From a checkpoint of a small transformer trained on Wikipedia.
Architecture: rotary positions, untied embeddings.
Training: a variant of Muon for these matrices, 330M tokens, 10071 steps.
MLP neurons of a small language model. Each row is named by its layer, matrix (down: output weights) and neuron, and shows model dimensions 160-223. Each number is 50 + 12 x the weight over its row's rms, rounded and kept within 0 to 99.
A block is one neuron, or neurons of one layer that tend to fire together. After each block is what it responds to, as a language model described it from the Wikipedia text at the highest values.

L9.down929:57 58 49 54 60 37 75 34 54 57 61 63 59 24 34 52 52 72 35 52 45 46 42 38 46 63 34 48 57 38 25 56 58 46 48 60 27 56 40 81 58 59 37 57 41 52 38 59 64 46 51 42 51 24 41 79 42 48 35 58 50 59 40 31
L9.down1136:30 63 57 61 37 52 52 59 23 48 45 60 43 57 73 50 70 58 53 35 34 58 61 53 62 58 39 36 73 42 50 55 46 48 40 51 72 52 69 49 36 60 46 32 42 49 59 27 49 45 49 64 52 46 44 46 67 60 53 43 42 31 31 54
L9.down1349:50 59 31 57 56 68 49 61 51 45 50 45 29 58 47 43 36 55 43 73 58 43 46 54 65 54 40 62 55 39 49 38 21 36 53 38 56 68 63 57 46 53 35 52 35 49 45 32 32 44 52 54 45 45 32 53 31 77 18 51 41 49 63 52
L9.down1933:75 45 61 47 34 45 51 70 56 37 48 62 45 56 64 51 45 69 54 47 35 47 25 61 49 61 45 40 34 39 41 63 48 54 45 54 37 48 32 49 33 43 15 62 36 44 64 40 39 28 30 39 65 36 49 51 52 52 68 49 42 67 46 44
City–region separator comma. Fires on the comma (sometimes a bar or parenthesis) right after a city name, anticipating its state or country, e.g. "Charleston, South Carolina", "Tokyo, Japan", "Wilmington, NC".

L6.down143:44 69 65 57 55 56 70 29 56 21 41 53 26 48 55 41 62 72 47 67 53 59 53 54 36 58 51 59 49 57 65 39 43 60 34 57 38 37 45 26 45 51 46 51 61 44 47 48 83 47 34 47 66 45 49 74 69 54 70 62 59 86 50 61
L6.down208:55 38 54 54 45 48 47 53 55 44 59 39 40 29 17 48 57 34 52 55 57 47 46 35 50 54 56 67 55 46 59 46 52 36 36 50 57 52 19 67 42 43 36 37 50 68 50 86 51 47 46 56 43 52 26 57 61 61 68 57 51 52 58 58
L6.down320:40 61 46 54 52 33 67 32 51 56 54 54 63 66 58 61 33 60 48 44 26 46 36 52 46 43 33 64 50 35 60 60 43 44 34 52 39 43 38 56 37 36 40 33 43 41 49 61 53 45 63 29 37 51 44 47 47 46 60 53 44 59 44 44
L6.down387:31 61 46 58 42 59 50 28 33 62 73 33 45 44 49 63 48 50 58 25 53 35 42 58 28 52 26 54 59 37 47 55 51 62 53 40 48 65 65 68 61 54 83 53 48 50 45 63 36 67 58 55 35 58 52 30 48 32 43 16 55 41 47 45
L6.down580:41 32 56 52 58 55 52 68 52 45 65 45 54 62 44 41 71 57 37 33 58 55 32 35 47 86 43 52 41 82 47 69 54 53 62 39 45 42 32 43 65 64 46 44 49 47 55 30 46 47 42 37 65 35 53 57 28 41 49 66 36 45 42 39
L6.down773:46 52 35 56 58 43 54 35 56 45 48 65 51 34 53 38 43 38 73 57 29 36 44 44 38 50 63 69 45 19 45 54 59 55 55 58 61 42 50 54 48 63 43 42 52 66 69 63 77 77 50 40 53 61 58 66 57 34 41 32 66 40 42 76
L6.down849:39 56 53 74 65 57 54 38 43 64 51 51 38 34 32 63 55 50 56 62 49 54 44 48 22 71 41 79 54 44 61 51 65 54 33 58 46 46 35 58 54 43 42 57 30 56 47 58 46 59 48 29 34 43 37 55 31 51 60 51 26 53 52 44
L6.down866:46 47 46 40 43 67 57 57 54 48 32 46 40 47 68 64 47 46 52 51 31 72 77 47 35 46 44 63 49 56 80 34 48 28 71 37 59 74 57 55 54 43 38 50 48 59 27 45 40 60 58 37 65 49 61 37 34 34 46 51 74 54 39 47
Joiners after place names. Commas right after a town name that leads into its state or country (Pasadena, Maryland), plus "and" or hyphens joining paired names (Bosnia and, Karl-Anthony).

L6.down139:47 28 51 36 26 42 46 48 55 63 54 30 25 48 53 54 49 31 54 49 46 38 52 50 36 27 69 51 64 68 45 47 34 42 58 46 28 41 40 23 58 27 71 31 52 34 54 43 44 62 53 41 69 45 55 64 44 69 40 46 43 40 39 53
L6.down211:64 30 61 42 54 42 58 49 47 64 48 65 46 33 56 43 37 44 40 53 37 71 33 52 52 40 36 55 34 31 69 44 45 48 61 45 46 49 51 43 76 53 43 30 30 61 72 36 50 47 29 69 69 47 53 68 50 38 43 55 44 44 35 63
L6.down338:38 49 72 35 50 50 62 52 64 39 37 53 62 54 46 51 67 43 50 37 51 48 38 35 42 51 45 57 45 51 49 55 35 49 61 54 53 40 48 34 79 65 50 66 46 20 60 42 55 41 46 41 68 64 34 56 50 70 57 70 50 57 68 52
L6.down477:51 68 51 39 24 59 79 47 63 58 75 42 46 66 43 52 44 37 52 32 49 55 56 36 40 63 52 33 63 52 54 43 38 43 66 20 44 33 56 43 41 69 53 57 72 56 40 77 49 56 61 50 59 56 49 56 35 53 47 40 38 45 66 67
L6.down700:40 35 46 47 35 58 47 64 28 44 28 55 50 67 62 47 71 57 50 46 37 40 42 49 47 43 27 69 36 50 49 45 43 39 44 53 70 62 64 49 46 51 42 48 74 60 60 48 69 42 67 59 53 48 46 44 39 42 34 26 46 49 55 54
L6.down1148:74 45 55 47 51 48 55 55 27 55 35 62 43 46 69 69 64 49 23 53 62 49 72 49 55 62 28 67 48 32 62 48 49 55 59 48 56 71 46 55 31 42 52 40 51 60 54 47 29 78 57 63 68 64 47 48 35 53 30 79 65 60 60 49
L6.down1476:65 48 57 46 55 48 53 49 37 41 51 62 35 61 45 41 64 56 58 31 60 20 44 51 65 40 43 42 41 64 51 37 47 53 69 31 63 44 54 12 45 51 70 38 49 92 79 35 57 63 44 32 40 40 41 51 41 77 38 57 52 38 58 45
L6.down2206:39 37 36 45 33 57 50 67 63 59 36 62 31 29 75 38 23 29 49 26 56 35 53 58 49 55 44 48 57 39 55 46 47 40 69 46 56 45 36 43 54 55 67 45 67 59 64 41 50 58 64 61 45 62 42 39 28 59 60 59 64 79 41 59
Infobox row-start markers. Line-opening "- " or "| " that starts a new row in infobox lists or election tables, often near the end, e.g. "- Conservation status", "- Website", "| Democratic hold" after Total votes.

L10.down360:60 59 47 45 63 70 29 32 45 42 67 45 58 35 23 48 59 66 52 47 33 38 50 55 78 47 51 58 48 46 45 23 49 52 52 53 72 61 46 38 64 55 38 48 34 48 31 55 49 59 48 31 54 32 25 71 38 48 39 67 46 49 44 53
L10.down470:27 81 79 43 44 60 58 68 33 72 53 49 59 41 52 48 50 50 46 46 37 50 41 66 49 26 46 22 44 43 53 61 59 75 57 41 64 34 69 51 39 37 48 55 38 22 49 49 43 54 53 50 50 32 60 56 69 62 72 65 63 55 61 69
Mid-word pieces and table delimiters. Word-internal fragments in the middle of multi-piece words (anx-i-ous, cer-e-al, char-i-ot), plus closing pipes of table header rows and dashes starting infobox data lines.

L10.down27:50 50 52 62 59 44 65 75 40 05 40 66 32 35 45 55 42 62 37 40 62 45 44 57 69 55 69 49 64 55 51 34 32 43 56 65 47 58 33 68 60 49 64 65 34 46 44 45 48 38 52 50 46 42 40 61 53 42 63 40 39 65 53 50
L10.down1555:67 64 53 49 28 49 35 55 46 62 64 53 47 53 49 31 48 40 26 67 43 74 45 55 52 47 64 46 60 37 31 53 46 37 35 70 55 54 64 34 43 62 50 32 45 67 51 51 39 37 38 58 65 69 61 61 59 50 52 63 59 59 20 38
Token after a subject phrase. The token right after a completed subject or place-name phrase, where the predicate or locating phrase starts, e.g. was, is, a comma, in.